{
  "num_hidden_layers": 9,
  "hidden_size": 256,
  "num_attention_heads": 4,
  "num_key_value_heads": 1,
  "head_dim": 64,
  "intermediate_size": 512,
  "vocab_size": 2048,
  "hidden_act": "swiglu",
  "norm": "rmsnorm",
  "norm_place": "pre",
  "norm_eps": 1e-06,
  "positions": "rope",
  "rope_theta": 10000.0,
  "rope_fraction": 1.0,
  "qk_norm": true,
  "attn_scale": 0.125,
  "bias": "none",
  "tie_word_embeddings": false,
  "parallel_block": false,
  "init": "orth",
  "init_std_qkv": 0.0233,
  "init_std_o": 0.00548,
  "init_std_up": 0.0233,
  "init_std_down": 0.00388,
  "init_out_by_depth": true,
  "optimizer": "muon_variant",
  "learning_rate": 0.0131,
  "lr_mult_qkv": 0.5,
  "lr_mult_o": 3.0,
  "lr_mult_down": 3.0,
  "beta1": 0.95,
  "lr_head": 0.00881,
  "warmup_steps": 101,
  "schedule": "wsd",
  "decay_fraction": 0.688,
  "decay_shape": "linear",
  "final_lr_fraction": 0.05,
  "batch_tokens": 32768,
  "max_seq_len": 1024,
  "doc_mask": true,
  "train_tokens": 129600000,
  "max_steps": 3956,
  "dataset": "wikipedia_en"
}
MLP neurons of a small language model. Each row is named by its layer, matrix (gate and up: input weights) and neuron, and shows model dimensions 160-255. Each number is 128 + 32 x the weight over its row's rms, rounded and kept within 0 to 255. Numbers have three digits each. A neuron's up and down rows have the sign that makes its largest values positive.
Before each neuron's rows, "fires in" lists the words (lower case) most often at its 100 highest values on Wikipedia text that the model never trained on; "fires after" lists the tokens most often just before its 100 highest values on Wikipedia text that the model never trained on.

fires in: "in", "appearances", "decision", "international"
fires after: ".", "\n", " appear", " Dec"
L2.gate294:099209081127122120147159113109085069104143144072135101108162123118063081129105167138072093167173131114115180173096149082188111127069068187125105143122128108106164058107180196091089132100166145167110142145077114129120130176119068133121120105163134098102130117136083114126150111169180145081
L2.up294:080176106151100103107148101072141131111087177079142103193119085126100154130154117134112090153096118053162177129121106093132107146085106193121139157181074205092193098119178135130076112149176148185135147094105174108162132181122068124139105096122143164151078114150139129226158063107195178098

fires in: "in", "by", "since", "across", "especially"
fires after: "\n", ".", " B", " ac", "ec"
L4.gate28:175107070133124109136134183149176172162129160146154077142162086070167110191103174138126132116172142103096082141135101156087112109116077168134118057129131132165103142126073157156144114127139144199190123091110196143121092191063114122140166137129079100207125137137149087153068076197144137151
L4.up28:118135138122111159079085136153118129098190136158136178109093132143096124153114109099168130125129074086118108144092101048057128168136178064147152118119191106119171134147111133186079168109139129155088136132097129111097132139141135083098089092145051073090099160115102068125130185109139158141

fires in: "the", "there", "these"
fires after: ".", "\n", ")."
L2.gate256:173081097064036196147135083076137095137182101150113112086188115108165145143130128083160074124127154068138107124107108103155160161159070137130124131133106131074098122144106155114131160133062108100123136107152131123147177178140097191163129098083157191088101127139117145103142150081118078154
L2.up256:156104086125108158177146099118098146087084137113052135133127142153165119085115148154167081103147172141117136026137177150075157137096107098148137135143034145150118101125154087120093120141100088158134140107075154157149103085116160069079133140112118135169179116162109125166133131148089107147

fires in: "first", "final", "most", "only", "largest"
fires after: " the", "arg", "if", "The", " his", "ent"
L4.gate146:137087147095107130136151176196118165113106185101113124190092205083154118133120170062143144095087149142160108214113102137104169092122136114122109137169099158172135121123159066142184118140107122076162139106126129147143130128111060100205140112109155113131112104124199154062156160168128197171
L4.up146:148114134130132118086120127152108167216119118111138159103151120136138176178106143148091133102126124189201109180145104060154143119134202122151147140128090082195138117087141170162094171152159137117122071087146109143131131144129069157108075134146092087105133110089164187125118088159131118152

fires in: "well", "also", "other", "further", "did"
fires after: " as", " d", " D", "D", " has"
L4.gate161:118119102138116142156156196116170208133106095130114094113115122171145143117161116083170123092096182172065158134113154160078145044086165083159117116169102110141128153100134129111096124147107138120065132220128167100125150105111148180137145148120135144123042129145140173101096158069165103162
L4.up161:108136104123103091137150130065058120125077106171146121172190119158170098132106082092149116122118119120170116089145164162089137149149156164130132138130097085147138115072164097121147120092130142092101128129104110069151147131161069125097062089137192113097087144121122124165118075202151117160

fires in: "white", "popular", "black", "copenhagen"
fires after: " bl", " Wh", " P", " wh", " C"
L2.gate20:171160126140154176145099128102087165125132150113128187136150111160150110103081103136121099144205133146093196139154140134155112119152121095190106112129124188166163145159061170084075078165094091145130068102145150112177166106089111126190042152165147117171107184095138100132095129167043101056
L2.up20:154133089140081077150142161140153077158148133092136109091146132127173132104146124135114156139127119201139135098142151033143090150127150123112088097137121141109131124159071159141089142146139105169118140207133170090132165124134125128070086127113087173036101135107159117138174144117156094103

fires in: "a", "most", "more", "only"
fires after: " is", " the", " h", "ist", ","
L4.gate294:103161130141090086146082154163163161158146118183109140142183108101088091108122111062089105115150116165125074164105148147171160130088129154121119077156078156179110118120119140073170110175088157085088111084146159135139166170190146104102181143152123138135132108118151139101069096158093159110
L4.up294:112142146136101154121147166103161109138146176132144134112117095157080101075099168145079110116101108158158094150133121101164111093091115123152110105205099159098094165171140115104160138174123090130171136149128129136191090163069068115100134133137122130120145118128111118109167153173108166179

fires in: "type", "these", "there", "peak", "supreme", "people"
fires after: " The", " the", " ty", "y", " Sup", "The"
L2.gate117:146157123081140125074139120130118109113095155129163127137078166111109061125087129168115148194118132229135092110145091137085106116155165157134114149110160136158117117170175120129043160153120079141155156107122119130077156130111067135123164121127090149071151071190103097053165080170137164089
L2.up117:112123177136077126133164121141109059124104093122165153128105143078175127174155121195176128127057180142126096152145191100115173152113123092098138142138046128097118071106164098093129139153130117113130161098177147105132107110183073130201130104081130119147190114144093171116108113028132154093